Part of a small language model's weights: 32.3M parameters, 4590 steps.
MLP neurons of a small language model. Each row is named by its layer, matrix (down: output weights) and neuron, and shows model dimensions 112-239. Each number is 500 + 50 x the weight over its row's rms, rounded and kept within 0 to 999. Numbers have three digits each.
After each neuron's rows, "raises" lists the tokens whose logits its output raises most directly, leaving later layers aside.

L4.down398:471529498465434562479616546468579491559504487499467591415428512524412467438525474544429448551531503450439533599563550450457480506425443509552516534477394542520459488521537581508539531506513409441506454515488492538581395444541467512446517487526605543461625621496440499461481556532437487630481510557534577457522470492530544491626459556472541573439421483518493484500482447429503420529545
raises: "ult", "uns", "un", "issa", "mit"

L4.down838:478610464328525462525514533514585505516519409497540468473497528468571509509487498479591491619497467514510453560493507493501445423472499416397519518490530438522487469491479506505480521485514573526429416435394541507471500460441464460475493557505528500491539468524430469525535483447524474515497515525508449444398559510527419570446525468582509468574561556467380491507567400449542437493468
raises: " minister", " chief", " governor", " council", " director"

L2.down1252:442498558503484517560503446561354476464573376519513539429535414493479431492454476405415536499500570523549452503462470474472517538479541455474513475529529426475468514580444503508498628441487558517445535481497478515389520515469477474575436566382439453494441479475508468545427503544518489487445519608434451520592499478527502578462466454458431510509559516515456528457550549420492470468592
raises: " Rating", " (DST):", "ences", " difference", "olar"

L4.down1203:503451465469428484464500609496477566498446512473432534507533559559515527488429509463577518560560497571529563521548499499514537462568549503537493529498526489594540491513449511528473516488549533451485465538604517510425541502422465562521518484540625480505460539461495493449461472459530456458473514535516470500480493459532533528638522512526453512413515401493509583581475597510492473463515
raises: "ch,", "ray", "x", "gin", "ct"

L2.down1549:542479445494526478506386572536510556427558402510453499515498536503443512531506563523456500492560549408583523446522476536532451567456527522514619490563519485561620526548473534485477522492489451456544431475452466548540507502516516527499478485506502546516419470513608616554544530429544435529517420467506544582515602475465436429616611484592523426562523529466495446552471519535525569513505
raises: "ction", "ll", "gan", "vić", "ctor"

L4.down1211:511598442408406486410531511487483477507477488555500440463519489436521546496459430490461441591528434506501489440567469532428516429496475521578514427462440528559457534496538502541466579440391492495517563465559462483571389482545472490514528547403476534509519527473500525419517501510484543552534433390563458561447442518440644504447478527482470423395464460475475545575481401475487538442477
raises: "ify", "ize", "erve", "rate", "emble"

L4.down1991:494487537510578612519481578515513484500512582508461470513450509517545463551618489506440529593520512551492538511581486457578465551492525471554431522508484495537469430522486572440431515550495488534618438493502475452449462508515554508544494423483490456470416477544473543540585472540575483551494633469521524418539474426513510519529522445415383551528531443494524464519523595463469512395515
raises: " year,", "t,", "ta", "t.", "rd"

L4.down1696:565534508506481486468520406518545514523484493502479583472385459561451476461547482530441561418535466520503434444405503460459486500444640513507527492486446510499465520458489424543526523425604498474455469493503468429517596495525558531476477528537488387474516441526414492511530641504528501472436436475624459496460552553448561517547468579576537511506442537493604544482407530466463535533441
raises: " father", " father,", " girl", " daughter", "-law"

L4.down1449:477507489431437459465569429397436553449458515507439482451510582432425499478554356539572440547525490526507513489499414468555529497487462527547471475545538537459539562556394484553514492567548511581488613454518478457476424483469456480569475481538482479571462464487462550458547453523484438537490482399589521632449510529438555538550521524506485433513443506484524521501476415503522516384479
raises: " reach", " have", " be", " get", " gain"

L4.down1448:527489599509573525494512564471535427448452526469488502440545520490551562500503535386442419506539520531566486548505482586429527467451450552546509463483485563472453504488488531468453464461546637546400543582436521598492532455535566534489573529469590523458518554431512531471507484567553475522474473542524528462526534466505528498466500472537433529464427549492510515537511587476553506493569
raises: " Moscow", " Russia", " Aleks", "ov", "kov"